Weights of a small transformer language model.
Size: 12 layers, width 192, 7.28M parameters.
Training: a variant of Muon for these matrices, 114M tokens, 6952 steps.
MLP neurons of a small language model. Each row is named by its layer, matrix (gate and up: input weights; down: output weights) and neuron, and shows model dimensions 0-191. Each number is 500 + 25 x the weight over its row's rms, rounded and kept within 0 to 999. Numbers have three digits each. A neuron's up and down rows have the sign that makes its largest values positive.
After each neuron's rows, "fires after" lists the tokens most often just before its 100 highest values on Wikipedia text that the model never trained on.

L4.gate474:481495490516471519470526464469545459489510537514463445475487515508485482454475471500474495474502529494496427521473479523490511507534489508492504499488500525486506511529516497520531487445517489517458466511511492498517515543489491490505515522473481489461518507465505487505470538495492529516473491535493514535504515516520503490500543558414480516499500523494473453515524555480492517514522530501506494443469480559464431531494509457499523493493493491504496528482540520489466513520512522511514461492498471463503530507515530509515509517511495516502525479508517476530547487464499498468
L4.up474:489471489499457448480534500478425434533536532497499504481504544511492500471478546516502499508514506521503492497482532514522508473500484531541526492452500488503497543520505501548507500497486509464465529485510508485470512511473470510505523532517500479514479493475481491501540482513474504509478482542482515514535499516500521466553549465481529500482545502490457536510491511469532467508532468490510506558475490523469548519530480504494482500510462489533515535473497481428469528512537493504510497488513490487528532506541500475528495528497464479467501478503520490464551496479497501521
L4.down474:507516520445502483461532509517507498502534527519514520532520493502498522451486485514454507490458472493478544517476464492491481502490466501479501494494497487505513464530486485524489483490535468496513460484526509500486489489498458506463463527522550528485541467476486514518528496492497521519484532476529530521499507504518541467517523491517445493493541455533537494508523497515500498475533480501499496521477473474477457474526514522497478520506538526533545478475477518465496481470510557498527541524484517521506483456431442505521513443513540519485527502508515476522479513497528537544
fires after: "il", " ", "th", "u", "im", " H"

L6.gate88:511562515510497472517497478535486526497487529517471508502516536522514504466486498478484470490488510489525494538487472514540522511514493509527506502526516485494522504489484482469501485499500470492482543493524481487523525493538500470491517499442524479506486491486514497552528512478489509492487461549483557482483499501539523491474550541510528549514539491544469529493515501489482521465508554493538535475522515502448529498553472511493526492529493486444500507453496505518525520528508468539549451505500527443540480474542472493487528501481491548506450480468503496516523501493527495479
L6.up88:509477497566503463462468502499500565467516511515512479493504507483460466451490488476507495505481455482507549499475470480544524502516483507546524525529534509512544487514480492463517456504516451474523498517500495457535463515506540473494510502428505482519535488502467511495502528543512531501502516490485510470510494535451542484514507514491521547532519502509479503455510507485522525491487537514519536511579481495467515515525473515482493507502504515537450493477484507536505546520485475524499500521492522449555509508512485493487500494503514531505482502494535474487510479524504512504
L6.down88:486528503513475452517520474535505553504511473454500481500493518524488510514466498482536482533509451502540483492515495491537502484511491522501474524512441572491498533482521514506479490530509484507471494474495517497492507500488485518509560517488496530493503484502490483508500492496521541475563504470524496504547476520519494547487512521520518455497498453502516465496466525477520514514482494472534508484511514457519489477481493504538527537500474506478475493574471461472523514539493490482469438504475510506497470524528500519503490464498577483516526431480501493492534507511487516474
fires after: " s", " S", "s", "ic", " T", "uc"

L4.gate275:492478545445498487530478493501495519476474516471504521481459492462478494513532494491514510515547470504497493479520490512508516481513511498452506484509527487477460505515489498481459505489467521509494538512533516475485461521546500485531464522497463463506426470505542469518471495446473496521464496493487484515470532511553522505504474513519493503508519524499536495468529485500530506520491523478481513504471516517437516511510511483531481512470518485501457525450483511467526545492495528465472491515461527491476492491509487512450552466524492507466492494505492436467555514544495476510
L4.up275:485510505511465448484462505506541470558517523502504472539455551459484516519519469525469509510448541487459500499502508492433462472477501467471535500469490473523482500537488519507481525527462502502514512506549509492486536472488498505500490510473481483498473528510469488526505440471466505488507533488516495487489503496551527586520506502492492483471495501490484484471508505495494491522520494526520527476493495561486525478505504513490510468492496494489492511456481471496527511542500478504495450476471483462469480499540512533452472477504485518444499474503493510505511483460523475514
L4.down275:531557482497430474557495512498496485518509507478535489514484507454528459511522488462533459541480534522539462509483499488505465530486488507467468485498487477492505501484534499532493520466492511538500491527524488487502530490452476522495477527550529529479474445496465515483528478504527493441494547461515537507507479523525527475461476501511486473500471437491474480539531493519510477469510521500487481528510481523509522456486529483479509468490529524503472481482480495527540498520498486489471486496489545527470488469533471467541534506496501499504494526501527498514479478495500520471
fires after: "ic", "ot", "ul", " l", "in"

L4.gate360:558546477519478475487445487493544493508550473509479475494535484550493485530482482511508493496524518494467525484489499496530548445487519511501472518471503470513492521481505477494506494471510489533472495486500526512505517510494523488491538535439476471509502488478500493441525534518476509538484544510481522525507449446546511500494515520490479458482505494502477497497491472471482494531468481455466463466506468547462494465457471506488521509496519481513483513544506511515484497505508555525496447528485460498534481527493494484472515495490502470499515471487485521517474478560483481486
L4.up360:495500487524488511484523508470488484489511445493499479486485528530504507490472485515519510500531505501474500493498513547487544520503514476474498501491536495492524501505539514473504503491500488521471535497530548510471543548527502494462516583447448532494524492486514514476543502521498444512525511483466521495536492443457499495510515495513555498489505513541492475448524493454510508533458524482544502469510514513521512477497488503558484501467501534560511519501529478495509509441486477499503459533498495495485460518495516496515528468447456506502515476486512513479504521488526492455
L4.down360:448537493495514509508519479502515484553469545527487510546559492545513513502491507449504495509442502482497523459504466522503541529518531485510484508520513523467497498522477546494495478504529489460511540493493484507492497564510516507504473493455536450501492531528523522481545483478527470503468531452534529484505531477508514486542476476497491479498494510538509527546473564485488501522536446501471460520494502493485484473518491502481486496522505492520490511518534472473475568505530510480483454515491495510469479497478491504518526449489499503465512492491507481519516513481516479481
fires after: " ", "and", "i", "u", "c", "res"

L3.gate73:479520501512547513516535511511525492462538525481530527526558503470476508467511507543452516526451511505521510514497520534520529465491523508536512481517508496483522507513520498511458477517481531473496523484472472498503514536503522507500486502496515509501479490510522498494521494536516512479470537526491489493490476483465535481468501518502524476471507474463532490532507529503472512484453541450496516451457524473468517525474530489517515502522507501499530517521499511512488502538473486513567487465502513447511538480568508423483498457485494521554522483479503466493548519482485491472
L3.up73:515527502470540478471504512515490490475523493462546507482457470473507483509476494484430542524558478509455518503503471512504510504558514449529514480477487511488495486485481536518500493532535538500518510462486518504497481530495551513512529505527485532522495488474535479515494498499512492495518541503471535492476534521473490477490507503522495531490458493443542566454498503498493478489447520499487484492474492500501523435483525495494535448517493483461527540533487551521509485496492488516539503507481506513506548523512473537506528520510501518497540486491491476494546520497532482510
L3.down73:489533521488493449492507502530496481512468495509486498499519529501545517489513485512476558530518476504483486488524468519514478486466530466486490515500508490483489574465518494503509507488504512558494535514523499491475518516529523485471467518478510519468444501484499529452486514521484499505508471461504542515516499487501505473506488495492527524468494455427478428532495522486453482497498518497537473473514545481521526478506524463534477458521464524538496513462485526508486508505486538502480475471452460506462516543551500519476488500517506500482507496517486483487510489499529435468
fires after: " c", " l", " C", "o", " L"

L6.gate31:475529491469488504500478519490447493512479495505496486504468501495474501524508536501518473467509495524449450459498539544506453495478494460499480509493508529525509490479485438501499530506508465469508465490501508486454506487462489483474584538508502515506534537501445526484487515501464506499495518474445519484495468490494496523565513459504482482491477506452494494533479462498475524536477528520545492526548500460472483515481464511486482507490507512482501519504517478478524503509489486499452502445490515524501547483511479465521472532488498467477533499525462472527505483472489518526
L6.up31:494510494481492522524469505506498471466474513473474511475471544455537483528492497484496530508457517510504497496491482488459472485519505479424470472516508539533553508487505477525498560511490509522520486481516497503472531486452494481457515513474526463529481542491529560502522491483472522472527480481524483505511462536467471561493482471503492503535505521528494499498486449485495498536517539497501477524466486514475509509518519482531551476521488479483489522501489441450482506530510506512467485485478534524511462511505525480513506513504517506483539457512531481512490500479512527563
L6.down31:509480498514503489513489483486516487491486504469501468509544523519528519499485495573501476491471529479519489481453526478538524456506490488476451498463496502542519499519479487500530556511496471545527496506531526542534511490503530501441511493522492495502542518504453486470470462497513519491546513484489489501480464483481495505472505515487498503514550506497486452467504503554502478541514503467461482453495513471502502506512499531525512467493543510508520513517520503512545543443488546529529465509515512501511474548515522575514507496513540454486488502463515486515528518521477501494
fires after: "ov", "k", "ag", "d", "in"

L3.gate140:460500545455467512497498459449509520454539512514484515488527551494491453527484509503449498469469512509489459519518486514535523505487503453449532470501494509515479525526486477535505499518498490510483489510516526519504521505502523473525515526490525486531524521512527457485534507546460491517506468425500528514466462477486467499507489474482506501501465522517510508529513495498575543508471467504521497491535485495489526556491522513483482521505472558483546468519511474510509515492508535500523480487484581475518477477511486465488513519499485504472492512494486485539488498502496493520
L3.up140:527491515415510504520456466510508465510511466478519440521454496468491462511498488460491484514507504513522492540485484521458551513508508501518491506522529479533520557504477510523491453512516481492514509496472494496546505473494502473481531501484538542524531551493523437520497478484486466480505542504468484530491557457515471493503534475500471498483478470537479473524509478464497538444449486466503522502511500524499541484481523524535492520495510548483490499520518466504482516517524506485523500532489499517503493517509495492495485508522517457497467483448487499489495525543491508501
L3.down140:516524513471536442514450478566495525503514495496503483517475448471509442500483469493495532467494481504493499508501508544458515509469466492520513494485517477512528519506482532484521515451473466500515500489518519491481496488497543499442531479501536455515506500468534473477440502451512499508474497511486459511510523548457524492514508508444485509480452509500533508475514477531483494518504497473493498508528527492489513455471505497490551501487532516479498539520520490495469547496484473498531477499497474546479515490493549522496499524503525503516482478480553530523491498519477452462
fires after: "d", "and", "t", " D", "end", "ent"

L3.gate24:477530486502476441495470522473502487551519484470498477490551513473480534487536519481489520507451465485539475523502517536457496543491497494539474516512505497484493530504468482538487535502517502481498517494521466500488510473497466473468491497492507493538526474503499542517567504524518507491462512527520495543489517461498522544487501515483483472459523580488487537487477473483440490472500499477506534501470488500468518554522517487510482502529492458498530520464492514517529492498497483492519515502522498510513521443494472482489505463510524505523498435484472451503536512496509484461
L3.up24:524485464489515479468561508476472505470484499488518482456470508510518506491486513490495528514487481519521505544488493506516498485520508510527490545489503498487472526521488449471473481521506512465505496542526469492534474502505487498482523491511478497522506486533485444512517492509484487558543514518557473556494572501498460589509534483508521486468536533472465557506518511487485509496490480479522505482521468459494498492497478512501486503509504475489485518489510494503512515469508489486504535486519497490480534499469503483527541521533523513492483468505457425489527540470550459521
L3.down24:537468498498497513493506492485486480511474509471521480487486512533501437509499480496546526466477503458496503515508524475512495498482501486505506492491496507469476540497469474436502523516477530493509504504522546511496482483481507452486485516476486526526492505532508478499526479516436521544483506448527521537493437513527447511539525456484463498508480516538500521569491480514512477533504467512499495474544478496516488493505507478544510496509535511505524502506509505498506546517489467506522506503474475448479525529518479531523526532496543458487519438496460481495514507506540432515
fires after: " ex", " d", " D", " U", " l", " L"

L8.gate90:491481496472525494560498458453494496457501459458506528507478502453504555508526472487556509513516539504522483469476517481518547500490495480490487510521467452515485498510518472457487544555522455490503509507486503542525523514514486465485513503474505509514590546490459563474548492515482499479516499491457507488531467494513517521524515497517496517511479479500472509513479520500507488508485535513473502489504505520489501543479549503515496500514502516516481523493519459521538477528520503512556488507489471551475489517536504502523532467486509482498493516486471524489485508521459492540
L8.up90:479492483474496529513541524479521570494477491512500494446535558502523466527504515496495486532540474493488475483518565483530466466476515514525508499537550484505506503445506475494452504504514492515473505470528478483487519484479489507461472483493510460500562524500534504494541480531463484479519495468486452507490488513467442485484530472510499476507469516513524509531469499509491469511524498494525529479483493492470475534483468500533505527477445521491525508521508463517485489505518506498550470486497506517446519486508473514503491454557488514498512482495460507481496487531480532528
L8.down90:512496466570517497523470519517568519506496531529489522512483518492542527462475489512525473483498487491459490492496519520528489474483495467492472555498505541502528524501470501521511495494487492511506507526500487519470513443502471483511489508469490498514498561440501443446496518482472490516518516538491489517481507468510519496446525527482510520483523512505512557534508493502479534496480549528489533486482511475541505501480478510511484512472531507459492491480464503487527488479481481510518494521522472525484499513506541495537523491550526470507469537427557495495483472498477513468
fires after: "en", "in", "ov", "3", "an", "un"

L6.gate49:501530504493493448508533494518457513517496506505490492482471557513493516526533498513492467478486499476525528535535524504508496492497497510494522504499502480476476479510445532496471520489509466502509531500527520515517521504562508474488471471498484501481485503460506509501453508543492496478503485513500514461474519483533477469522522483528525471468476524488538490479479507521513534486516521571488537498526511489415509481526473499498546517528495478476470548462493497483489502492479475528497539525472496468476528438465506537510505478514443511490497530495476558470479552493528502463
L6.up49:517495468514521472520494510446473515508501450542493497482514503503474518496507480513551489517510462467491493495517503507546483466464497490498529484563527525507477474490488506515474517552475467515465560506542512484502507546495532485471470458489495483510466553500490474468509482486471525522526522542484492486441545495532478553524468511527518488521483487532503523520509507482521491451505510488477518442539510522489456530529530511505515495473494448495488478502492478464516501478491495475515469496535510505502501504530510499514540496483484486439533509483491524443492478495479473495
L6.down49:486522473487472537509472486507501485459529550514519495458500452509518483509516515493468538505487508462472453518547503529507497526509541480504487494500497448488524494490492531529492492498499491548489487551520505483487476499496528521519474489471503511495504491508532480489467488478490527518460465521478461520533543502498522508513522478514510504445492426546480469452498494503499510499507504490522470494492515527556475484519500518540502505475523541503480503516509487476489495510518476553471458515469502546435481531500514514543495453506507441484497493532475451549518518505510520485
fires after: "al", "iv", "in", "ou", "ic", "s"